Weights of a small GPT-style language model, trained from scratch on English Wikipedia.
Size: 3 heads of 64, MLP 768 squared ReLU, vocabulary 1336, 4.96M parameters.
Architecture: no biases in attention or MLP, capped logits.
MLP neurons of a small language model. Each row is named by its layer, matrix (up: input weights) and neuron, and shows model dimensions 80-175. Each number is 500 + 50 x the weight over its row's rms, rounded and kept within 0 to 999. Numbers have three digits each.
After each neuron's rows, "fires in" lists the words (lower case) most often at its 100 highest values on Wikipedia text that the model never trained on.

L6.up670:545464541561454502556530533537472420453454473462506503514558548479501452542507553532507531472512453471554477483509507486439560504554520464518459512548461507592556452486422572479587487381505534506535465528485465486475523451558509464451552346495514493448450525438445525463453537476533552503
fires in: "his", "s", "their"

L4.up263:512379430595550506558494490457548625518470544454462494516464406525518578482415458466609513580608493474526516443473541571521490460473507522464541499425511446451545578600372493588507560564461447495610492535522450494512557494553514394554497449432522517559517504515416556486516489564528516497
fires in: "the", "of", "using", "a", "features"

L4.up553:653503404453569555539526627494518548581536575493461518485531480516519515565526482470599467512489514561514457495538526485419442453435470473462514484457445448499412538502504408557489443519567494448544512541406583439501471437510508533485530474507467517394541544530479407491480520537550497551
fires in: "it", "republican", "life", "of", "people", "name"

L2.up645:473513538422609461526517493479411532475490472400500422501449397467612491528513521543523483506485546550437524475562553455449492445528450481494474455495448477506477433534589559453508541537587499462538464505545561588474453472433438518388557508586536454527506570504451563455539503529515541484
fires in: "was", "were", "or", "statistics"

L2.up205:524516546529519518531488519502522506616387450534424490535510503508515484478429447483529514499470523380512483502521498558474535453535478490630470521488558528464475530536559512542574409507410496457543472529587498583475483455561549442477516457507531475512563493508424533577594555593520480429
fires in: "with", "the", "local", "character"

L2.up710:597454486510470498574546584518464475456504482447403567494417530587532564540427522546595526521552588442488500464503555552459581531554433397552476465384482549475477569535531512566596531550476490447541477502542535481404503458541503402386516474512504522484517578559557487516427477502504514510
fires in: "it", "you", "at", "in", "that"

L6.up468:457474465492421536497485506527521456481452406536496418457467471577444462502573427476612492577536568388497476415537581399514523504542454467509539411485511511486560493468560422479561557550580521548615553486526529495472491474492569494368506479452456425491535556521484502475448437503516460478
fires in: "has", "is", "are", "list", "consists", "had"

L4.up371:539437447439481501546470513513437476505499598442534514398513607503576443493435497415596459435504467466479530492478496439444534490509475502440553522495423427515440530481448486508508449590514546486559436524533502496464520483502501540392553567484543470412485470522506618487407561467433395451
fires in: "of", "democratic", "founded", "directed"

L4.up249:601500491489441471645513466524450574566409580486530522491560481551483479546412488498483529443532548413439520509429470563492558457584559422531516504409444401374466462538522505539549492507448503527468420484524445517426557424501509476541516437491466517414505464516424478494418525512528479508
fires in: "over", "a", "overall", "which", "average", "the"

L6.up317:543418438536481511609567485517604523508525567452445433504506550512494451512432456409568545470518551491422466500527480534491409501469407426442528519474549433462440495463497536509483462468490488544541463502535494547452460464636496544458449419445504467504550490501488520474554552483512383574
fires in: "in", "within", "of"

L2.up570:506463453493455548560501476484566506487543490462469470458474380547620391530483515473504553495464655421484411483465519424419469496477430504526575397490513496434496487494546426549541495469520400524535524497498526527496451511557518517455529519498601461439537554425554559507561574505409555531
fires in: "from", "with", "against", "attended", "joined", "at"

L2.up248:580491495410479490586483536515534537557604453468425518482502482485570437472506470435549525445538462483478470474462523407502593460559472427434541523401399465463527568522500477437586414463584425439498513438544542502466470444499462512446457511499611511383513513509506486520513548535429504486
fires in: "at", "during", "with", "reached", "launched"

L2.up139:539489438483447549523494491485559547498507543488497552473481454563625454476511472515505452409416505512470528456512499514439500533541438439543500418394439454424486454607562453499578458473536420420466379507530462514417484477538534463433521517445511416435523560512483591512598614506485420522
fires in: "the", "international", "an", "at", "statistics"

L4.up654:470525513477474448545484536610548437511451559501424532509532444572448428493490433568594531468499546462481510524453517436559444584576538421496432425397519458364479501574481461499474561514540501509522511471539553534478552445435549470433545434491513428503547492469502601435517622530533466502
fires in: "a", "over"

L2.up4:471445461445408464549553564434508526529511510568483509547516478558649436436475547439542423447416462410498496523504522430454523463504452478533516453445516468495460420521545495543573447507587468486548456486562471599457451441498489489438488493477565452470523453456448537486597615519402513417
fires in: "with", "at", "against"

L4.up428:488430455495511536559505510594519473425504480546442547508485470509483508622389421526598431565459463422453464509432505454538567455527509458408480474422532511434563521602452505564513547570492466527525522571468532429520558432457575437521502419513485469405491449465390504503463509472511441463
fires in: "a", "washington", "from", "with"

L4.up70:494441467465394529564427490428504492493400548485426548484465607490497534446399413513488488479497508455517468547446603513533564482564486565484496483373523474479483480570466546603446495527497486404498432529519469489509576400557549499436477508473494537493524449488468549504563567599497456473
fires in: "a", "an"

L6.up53:484363543494478523533430382581548471492531441498521424517579498481466377545434437582517498485584471429427476516456508436518473607554413519513466579504462479397565393606494501506532503497487458501479491576484495524477523403524654526427580467519525548515577488540426547490517557497534499572
fires in: "a", "his", "according"

L4.up479:488536467612573446501572444494481592500411455429475501548548436492526431606519511501609490526517475445444469489526465489414475528458474421590447496485488513482486526566419492518479464457428517439622491587509624474472537496524454440425497530459580415465548476440502459502423562476450531457
fires in: "as", "by", "the"

L6.up593:518463434449525392613598486519494585536454522483559447474501558567518460503443462416550506535565467514444483341449473468449581497487563523440582561425462479494459494527528541497532498493423405481584511488532520514489483545528479493461497408444512464508518436474420517480532505457475433519
fires in: "of", "in", "near", "on", "over"

L2.up231:551486502529545453461485487508500548552490453474486484457477484445526499534440436489546505520532526487396484504442566417462586510518489474564530480530513436422539451509653506505524450474475462393547437487584530521493480472574529529459629566507542530437467466463403462474505603629499510399
fires in: "a", "after", "early", "audience"

L4.up537:447540514501480502520573410484502507498413538453497458457553442490519381525465537537532440513515487418495471505488526418502443583540493367556433417379529472488443478520492450504603527538461410563488461533509469546465526391545532507519489361486553462382557478454437606510512500569471444501
fires in: "other", "many", "some", "most", "two", "such"

L6.up155:484508516545477490560592524455535503476485485539458495474486556491581464568519482523484509548564512457483451502456499504394569598505542430527530500442514451481485585496446431534499445483457484485511502473494531525452498412562425514471510433459514505396545585495551453568446618493478414484
fires in: "they", "it", "i", "you", "we", "she"

L4.up593:467450446513535527500579448427563558530485545435520609524468498454455406547495555551470469501508458478462460407454475401516575490503472499418521425501498548423503537498513580527572526466483521457477492465488529543555538494622589499570527440389447444535588471512404542570531484515510498536
fires in: "that", "both", "couple", "timber", "station"

L2.up744:584430478479440534622484608425541456523486570491526546457386574534476524423528507524531545516535571442483572527483623558479526532486440458480539523421504524518482465529496573549455582509518513452583457469508477518465541368498426491494506504554476515542524469552501513470532468576427420502
fires in: "can", "it", "years"

L2.up748:537401517518447486556527377498552501513461457466408525495522436495599523458484416496453461541405498515466459443516548464521568502512442517532454407382531526398484486596574462503539461435554551451500436475533461497513567434580524493413431471408508529474594440422494487523518532510545377455
fires in: "to", "of", "website", "early", "several", "with"

L2.up390:486470409439514487554486457478541507523560537510585471510477462589583522525456556522545466455502531381501445484483529418465526519509539473483571433424502487457530412496531495530577505557431467564445385472445531501451435517464517502435456557528570401467597474462500530546554578497359473558
fires in: "on", "for", "who", "but", "former", "is"

L6.up117:562533602562450616585543469547546505484518506475505629480496475502489393561492596546531496495489551472454529433545511442425493529552526396532533458511382520439505536589439539447565527557488452498471523586426496662454483391603508475574505502450472562393562430465480527545381611477486469463
fires in: "other", "two", "city", "all", "own"

L4.up51:564505457545476472546514507437581496646415585392449586514477406478473477542442465546489550548549583435518488605509490506436568485507490444465535498392567394434418594527480550611513484505427507486576469549360506502485589482558530493545469439438440484500475570519526551578462525597483539476
fires in: "on", "in", "american", "album", "from"

L6.up668:536463507623477538569623397472511516418480480457530445579502435532495437517493499521636580444556565497409563490396491453432542486489469450592464469466476534465448557466445546486504503536421439583507499525497658632554470549569531409464495427518527492479508454479521467554417602506515453544
fires in: "of", "several", "many", "other", "these", "two"

L4.up303:536480555573404514665552539546449512521518462486505460500559453590498488465523438527499525430522421424463472478450486513451424460529419379544462616549445493478443435510507531486606398397435505521496472378493436546426451456559404485465545465523483506416565502542540586466479523525570414528
fires in: "the", "licensing"

L2.up82:515399491460460494555462575552511479565509438431532466555486472482563604556420506439538503467608506520458519447620505523455470542521517444546456478408419444428435441635488464511527499476464400496566399446549487504399510469475528534502477406478519572485582506625529541465502460566548478518
fires in: "history", "life", "career", "and", "early"

L6.up280:553483508518497546600657560453571506500515580479489451502507485489476482567507520540495531540557484411532319482515500376426491443484529402536576501455551494444500484475487550547516472451471395528494488455490593465461549428524480475433503446451518523462549474465503451671463571537441434520
fires in: "she", "it", "he", "however"

L2.up267:544480546499485549623477539499472523580473480485419483487500495471531457549467448434469426496560593394526516479596574429443516511543526434497546439460455406475493435546556454494475534453527461554525460493525478520492498461481408514518450438406567439463568470581537438501538528624547440500
fires in: "served", "career", "has", "population", "other", "biography"

L4.up568:490502523482584459508499357418505542450499493462489434513460516522471474555432555475543520577474667455432528569548494481442613543522535494463431519392505470478495462489625456507533439590571485549573518419503577529476477530460472398397551505540602485518597522471485459500534502548482490531
fires in: "was", "and", "at"

L4.up579:471455428459585496465550440440534440487526525413464531439483419449543499554499547442520494456564521408501519523438484456430656465510441524468513601452538474494488518498499563564526459531553479487543418509465481495481491471501506557419485557464659468434607564465510430650484645517437509497
fires in: "at", "knizhnik"

L4.up764:573514432461451505525539552479498480429397593514436587409533570499525463498507554549508458529458493477518446401462477421449490491539532524524470596471474447466460433558641588435555456412515515512543523417504459557492519395609558497443520474519545538528494467498551575530562564538559488489
fires in: "early", "his", "late", "state", "category"

L4.up13:483570548454528532460429502500522464503541528478579415486504594590528403509421456502588414520531589484489452384434486505491494531556568473483418470469541454494492448487570494498479556529518385490549536489484489470449555512461549425432551520478464509440524489508467486544488538500588541524
fires in: "was", "to", "became", "is", "as"

L2.up287:497427445562433571482477642476490495595430514502437531480527554475551477466485549515514470529557500417472450547532558569467554509510468495573534473461540450571491486554563490508480528451498491487497506569479500481469584502612426437466478437464469404499490472591531448463569528592391432411
fires in: "and", "party", "2000", "votes"

L2.up682:522438521479477527555496546504461469459459483450417507483502453523482481516404426542517501583514650450483548517509554525472541552546453447597428479455560477429448485466535502533571508513476497524598496514568473477456496564587474470453571502454475504495590522492557547515545506540594473472
fires in: "on", "for", "about", "is", "from", "online"

L4.up455:535459483518466520531559474369483606540556500551392516458426518585496419525493481415452435547492440472431504431492488484442565376470570506450497557478425513463516481510555522486516438479489471472519364423442514535470497535582455499523450532495481519521526547558472547547535497522569527507
fires in: "as"

L4.up84:507540525390523514487506449548550561501507557461561487530532451515577461566478530510585434486495598416462489482552517425473483561564529491539509551467456500439520398499443433456529476512525453493440539450541530604443512518431508420475593456426574535411534569457505489505500612494576549510
fires in: "as", "was", "an", "became", "appointed"

L2.up164:541586481540536548554472541523447511529498467472485605474429534500556505534415467570583554514538590472410526485539576566415543443470485468531448527369436438561426584547558513556501512558538452476548504510475513636471425419466471387393558467550484479453548465557507581582486470631487501485
fires in: "the"

L4.up358:556531519498523578575552521497534487536403442499575462536491528627481494437406568547554461532490571502516506519425506417482486448550422475510486480447416517486511433512512569507494622447420564423530409480519466565395566382531546488531511444426504487386498461455506580489491511497496422472
fires in: "the", "initially"

L4.up439:610469441546536497529493451563441595550509486496426533401516482501510490584514527507443505517457466519481463502484524434473538620529495501511577599491435508511449478579456494525579487469522509483593394431497512521515479481626438584481481493421571486524516469482523476483508499491606427476
fires in: "they", "announced", "there", "any"

L4.up21:589533436512485441518592421484543472470536558547544530455411451486510487508511538507533489496472496501535501532499476513442569437469390397511484540452584423503423553615508514475585464530440484485540408562475515537501510511489440545492525462499657441457493493481526518582496587538402530393
fires in: "n", "isbn", "jpn", "hun", "espn"

L4.up484:501436506532533465567480483469535517529569492443439458488411427513505510548376495505577465491536564390447464460549519460485517380523484520502464539477530485527458503533436444489555552584463422539568545446471527574503546492596519461457467440454470487468568498560535519507471444512563539505
fires in: "to", "founded", "featured"

L2.up572:490452555484553500507489505530508453450509535511457528498553424468531581596411471482475511563519574393513480478542481532438613381490507472514438441423462439517516496526553492520547505575519516478530538453524525532491395548517364493508520494554545447493596532438512558533570558548532463475
fires in: "as", "for", "and", "debut", "episode", "on"

L4.up569:543525525509484511512529575525548584531544558539437596491453502518571459411494548558430549485446501508428532464549526457469568469484511456613553455472394493540485498558509484452609436482470506514550466403471483482531459463505435452451609480557571507492560480562535492531491518532434513448
fires in: "by", "best", "award", "highest", "club"

L4.up215:548502403518619520472428552521476569534555467464483489477490531417541496467445448529576489494514592575423528456531525465400475513441535498460457515470410488462484474531524497498477532461542542476544556592523511558401487349451531364420559466426464514477542460619576466473503548455488427485
fires in: "the", "theux"

L4.up555:581451440422467492508475514527567462557464546466581464529523556547570503514518576512515495442454582539569561455525496441493446503608484540519550419417378478504457471606615541561474470429558502456507411496503541518411444455531541524451565523552498460503447466588418544534475614537421441471
fires in: "total", "the", "angeles", "hatakka"

L6.up634:527510510594482473603533549540540621533479510446471469495507577478531485474411537566549497471396443485448483397481484517484497564533575440464548425481465514460419464460528517454580511545620459466498434541466496564509445507488528577441552425471584599405462542451434451540482457481459529544
fires in: "the", "a", "this", "same", "first", "his"

L4.up38:536526555530608427506469524524537590556552542449447485501523472434589515565372508521574556495560486444432488459490518375539489432485540530463502480449419508563455506543453527580605477514453496507505509471523503472441384396460575451423538493540572508524533531471496444533550600477425449454
fires in: "the", "by", "a", "that"

L4.up324:509483453530476553525476495464553592461514518513388511446485530471481512481570478472462463471592453372495477555471531553492514520592413438468541595451504486494538444469501549487556501468441459513468409544488461484435527479615478485509539462413499519535575477545526440543517474547487418505
fires in: "which", "it", "that"

L4.up475:480583527384469473507571580543467522564511446449535529411547581655524457557503539577480501494390495520440397439630583442450469489551467511565430438423464468485462551640515469523580514437574405532532520511553414437493541452432581431513515424447475538429512533522497585474475547479489530524
fires in: "by", "with", "interceptor", "offered", "info"

L6.up675:546512492505432479516582559502471516494481538544462509574551476485544478483396498565578505488459497500424537430527504450465425474528500502499508498473530546455388518509494616499547517425594468541611449509563546510533463419550492540502543400474433577451439451522441476427508565543549438462
fires in: "in", "awards"

L4.up744:545448451469549555544484508596492606494490507488495433470498527488513592536405449473570412432532514408508465445547493496491527541521575531508522527476438482480442566508473522481496445463436525484594481562495543575498494480632539522519515542496543576353516445493428525479539511540590432492
fires in: "of"

L4.up330:544484588589514465549502513483483503536479547447466508495500444583538549492370482530521598531559515374504492529450501508458591524457504422565550525419533413568514536486552493607578509536459400421486512461497490517545514532493553508481492432561617545454497574502502439557543515596543569520
fires in: "to", "on", "u", "under"

L2.up140:512492526492559452597551616476446464582465496550493553547462487569521493500486456504604557577566500426493576466476508518397595443527533483502509536453482449475409556512443497569635519455492455528528514499496527454525483459507500463553471472507530495480509521540508553559421509513463554473
fires in: "with", "from", "through", "against", "in", "called"

L2.up203:494440477495584467560528527540500491487454495457491426442491390492601448516484421497459481502521523502451503457522531434476455592522474381603602378441464485505491457505499505539542571467506512530577370507434602463490436420497443498416526482460523474447569571555553450494493486508466467426
fires in: "has", "statistics", "career", "also", "other"

L4.up123:502414541503508512549453500471508542457488471476469434500427478545458436534438426564519456510589586491486425484460510514486464431430505410608475449442447399431546549488551426463478521507564438488423451472554422515506525480502544466450447411519526478454486520482528551470450492567570489458
fires in: "a", "its", "without", "to", "their"

L6.up98:516404537571555524559575430441599541465543511501414507530538572516465541553507458469572597594467537484507531484496519474462608630483503470516543478496433529473475514441520529566562546502583432469490496550480609509552538516536445527430441510436517631486529500483496451502472591541434487572
fires in: "moved", "served", "returned", "played", "failed", "reported"

L2.up766:459417425585408547486419498447523552610462522501501504538551499535512447538532542461495392521513531463514444550464553498471600568485493442542534508446538426484528387503532563520458547551431470556514398456487459468395549514627542496517493486379555452483554528512527434513581573653377437455
fires in: "and", "also", "release", "38"

L4.up96:436387463482532459458488482514558564459457609537476481543533582566507417482361425544537489482462533510454493519396551483430558477529479491517586507389491446562548503544538481581457477564559472476550498529548544544512453501551551546479467532524522494545571574454425531475484552604500510419
fires in: "a"

L4.up591:544540487534455560545539521538567487500472442498520515495514577448531489538447540591545519549436504520447449505425535472436493450514519435507479499492468479493513539470574454450528594509576469510532530478435591557495542490451468475442490424454482393531536566455485544508535505483501453481
fires in: "s", "his", "its", "insurance", "their"

L6.up607:504456532554481490499466536504636613556488533458534523487435467381518535464483396529489474532547466413504540453517519526533466551493460489471589493457554441519451516473480486540504531414507454503576490517463517499522457517481431465475513572460559532475543486478467498532537564535573496557
fires in: "was", "round", "is", "year"

L2.up496:534537476508533485522533526540580550501533549426453485519520480498578499464491437354495447434540489408538489397529536368411458538470495513501553493475542499520472415539546519541543490520472384529516492506447479465479494528508490561468515527519615523468511478509547450492559571518399527458
fires in: "with", "to", "he", "after", "later", "would"

L2.up258:478520517556483588647440461511604449484588433475433491527484419560478476487519416482488472463472478442522529534500478473540544551447543501472469485448516534344460500541482494482515565591419476484503415512496507523464513466556553496462416465442589490466591450508437569557463547573410481525
fires in: "the", "two", "three", "his", "one"

L2.up118:523450525558533498530568508497498597600457539486527495498536464520487458578396483523561494563487626428529489388536533510420532462538518417515440521462489476484519499567506399509563428491477446426490502512505544636518442501582440494478512443485555562486537596555403466602467534569567469487
fires in: "the", "and", "which", "while", "they"

L2.up71:526483455484510511573538430546468549570477433476419405527473458466531470560480422469486525501500520424510487424572536409481502544495534494469528431412460520445524421529536478446498487495509481471569466509470580467488512465534592578446506516418529475473558620612442532465477538537455427420
fires in: "has", "had"

L2.up523:494504438497460574543513470513533467482539451525481457531496415514624367535494459505479469501547543528510478438510498336487517519495534454474484494444456447421530491503572475524529513547498473520545407482513549520472461430536491451364529455481615365472525534500461475517557494554401402477
fires in: "has", "made", "had", "received"

L6.up384:505428384550566466492471385474555569529514530454440491496532437534503474485375484481545481507509572469498398524438532447505608490425481479513475461488512477421474544485457433546592509551622472418521441475435550525513517528577494513464546495424488566503466429600586504527478538494480544541
fires in: "worked", "played", "served", "performed", "working"

L4.up305:508467600455429485510493584435498462542471563427438561507439387536496539468419462526486551617482530496420478460574554517439547605458469526523534412518595418544418498604530542471504480501516488486508515501484479521543490512600542527564486481495499515522586558539528473479523529494582525509
fires in: "on", "in", "for", "of"

L4.up603:500440397483516493525421591416513512541488497500563556544457528496536447483489387483532544462570623443465455525481485573422547443460510499497570549446487456586397527604471523587503413504396552434525484497568435572470560476493456473578487519460543493468631463540448483516492501582510585440
fires in: "the", "title", "horizon"

L6.up339:588472537470422475532537564540453440539527582461456446520453543553533546430565521494502543614582505574465520470470508505454620535549588486546569457425509510492458499563487592547559501492461505509563510513504425625476576511523461471529523408509509510480555552522513571512526555569534542477
fires in: "on", "of", "in", "already", "upload"

L2.up731:598500483504529586504463472477554516472473523475477438464441507570611549502510507560514460485505481543532432474546524430465492373581519392540497444442417434575539493521531516513517512528553502522489396512484578489462480481439448535475568529423577423471574498437523605518543478564463454515
fires in: "he", "they", "helped", "win"

L4.up59:593491574519543426584513407506538511503539473401548464488499443423459447570390397544634569468501593431427457435421463408429534538540516517501483583450560394478489502517567532438471520453496445440539512488490534455532541478560541571521497524465587494471524473573563480550566513515499510585
fires in: "to", "helped"

L2.up316:493487579539621529605477523493565551601493498447485580513499498489472517523464417589579560544519516490426496409516506528497504454553546434561571583475405446555430518512432524523557529465488503443582517516565519507538389421500503500423541382517542414520497465467487501547548491506550521513
fires in: "s", "been"

L6.up22:466451475488476477548589477412462574504415503494436462567511535598497545473386473454600466493595536530403490454530482591399600513457512461504461486461530519475435453463450537562515498542462456426595472400486554502470564489561547440479516492485525459512545481475403554555464472491558465482
fires in: "as", "with", "by", "including"

L4.up54:504479479460436469564428401420524484466481502423471572502494459572488458481375466456575440486541617416523477540402492527491500445553443497455570531415577458544456479520484523580519564540488483450551405555489494524455486475507518522466477544385476458492590531414444574479568563595458535429
fires in: "is", "born", "was", "an"

L6.up288:499467436525557497490476495481499498524549476473554475485498471503506490418432462481628506480555484503487503481560515462406542529480417435488547374454455474446473511568542488562527461427506467499524531476493454505483560535556503491367474505476567576486563518480464502464496587533549413537
fires in: "with", "to", "for", "returned", "entered"

L4.up402:503412494448441513638435475498545462506449526443415458495491392513506372535481510400515460489556469513628457471483546575435524486478468532492518442444499507500404480569483454579486574550466374414599460507499511511453490399533582450547502368515510536488517477430448478498467443597449473548
fires in: "a", "of", "no", "2", "often"

L4.up718:573565557442457517507562463500531458515378461507538502549492636485454538510511589492556521406514501546397512337552524544536456538528610437522463390478468500457495494494516502471625487450522462394552496392484561504564564516420497461498561474413532453458491488449500503571570476527529391504
fires in: "and", "northern"

L2.up278:463522460496354454524525509422545610503495497553434469473471516602623469447541539517443439498478508523483511445577594478435504485493423400509525452443374451547424497565484519567510535498532439493597397508520405509403545423516468503455483526492498522442593465547479601464541529524464415597
fires in: "by", "was", "is"

L4.up241:483521626474466536560429528470522524445432520405496516545552475430529404604451427524582599532500532489485443526505526489505508450601597468508488420449489433508562574598482442480571563522506533429481545543526457517509481397453571447511506485484482459439482561439403549492555500466492457525
fires in: "s", "their", "whose", "his"

L4.up357:499481576456618476470519448470478538587561471475483543445499440415557531509450437511557538527468610457392501413482513466462537496545580566489664485448560423544450545510508539512481492523506495491547546519507529539532533477460541474510515451443511484484525521431545476526554662506470495551
fires in: "of", "in"

L4.up390:461500463621600494562568502475519530531433515448464508482486414529431530498527453449645531489584480425547497451593488429449492496464546420452469460479565471514416486499392502560561530418509506465495452529502484490450510531508504571466510461425556434522476451487512510550404556509523600488
fires in: "to", "as", "by", "in", "with"

L4.up360:587449495502543436467514381441500549520524553437438440444440392445460500562359496499579492428514603477502489503506475461552503469483567505506513491458550488504536583509531486509447561527472444376512476434487543582510535513460514506496495464529645472542563497546518507547577557487472436484
fires in: "to", "isbn", "began", "would", "espn"

L4.up667:534519544490552527551492506530588421452467510486469480540559432507561468542425570539562616458544503389517464575565522480405576468586533517430500582417451412430594447475602491515506548428445499555442536518530529515450520507513495468384554513515516505442516539448439466522482581495451465456
fires in: "the", "his", "her", "their"

L6.up295:533505445532472484587529422565493583468446509471384448538429574510490391585540400479579548509547474532491451538399490516501523481558562465586443464495483431359529499515532485456541508477471438469531519514517485510489560468536560502470515470459550601477466536514476466541457642558515508457
fires in: "a"

L4.up445:430471489499476613513471423503440489480571521514399400449473645545524522526527495527578516539510611466540504517522548412466480510493533565508511494491506456408482525514524544536521457536482448433460506493543458441410561480473530481470475528462635401513482482551493532517510460525503494524
fires in: "on", "online", "merchant", "her", "crusaders"

L2.up91:470499496483601443533484577426530532528467468435465457525501528434472417500438456523526517523491524475435489469485509470429517476518462523514494471435366531547518475550467483524503434436504470537553513410449643567549504516593414596504451573495619615476503436464435470434431501623525434491
fires in: "two", "three", "four", "fourth"

L4.up712:557449408428495637582497504432481576509618607444483489522520525524525458434489535485524536511520450407521428511525497494521535381542397417497596617440538530524540500605467485489541506462444500524533477514521581411544528438587524426521444454498572455548490446467458490492479453614467417450
fires in: "the", "his", "her", "this", "it", "whose"

L2.up584:490459582516504581573548516472531503491500517505429454472476519487484462595407475565547558540600568480546453408552552481425525435464519418484467518471505526472503588541485560556464546575476447505506479448415547642506515434578501427505419456517545476533505568488516541627426431613528583424
fires in: "his", "their", "her", "its"

L6.up494:469512409574514492513452524411462474418441519431507523503563429487522423505530555543486525449486590555533442466453512501457473464567586356458515432406484448434387447532527470527647490457568447522548504508475539468480471525429458455382440467520490498481550518467457466612605501541481539534
fires in: "and", "the", "final", "led"

L2.up347:514479424484526470561471440497516523538471492447429420404509420493480458585400513470500504503577616457446523502445548496493446492485481434538520450499500508430515498493522530536530428570472379450530438499531635510490516470476372466416534508566580464453565469519447560484521479595479461482
fires in: "received", "life", "would", "international", "made", "critical"

L2.up340:505387426475405535517465562432483475504504518466529436535524562497568379431482535480563484485420552427395477498523527524485490416634450529530489481453475450492473493547565497516536473474552491470516454461468504456391615524561531512419546461413494448414483536441430477508538579579462450457
fires in: "and"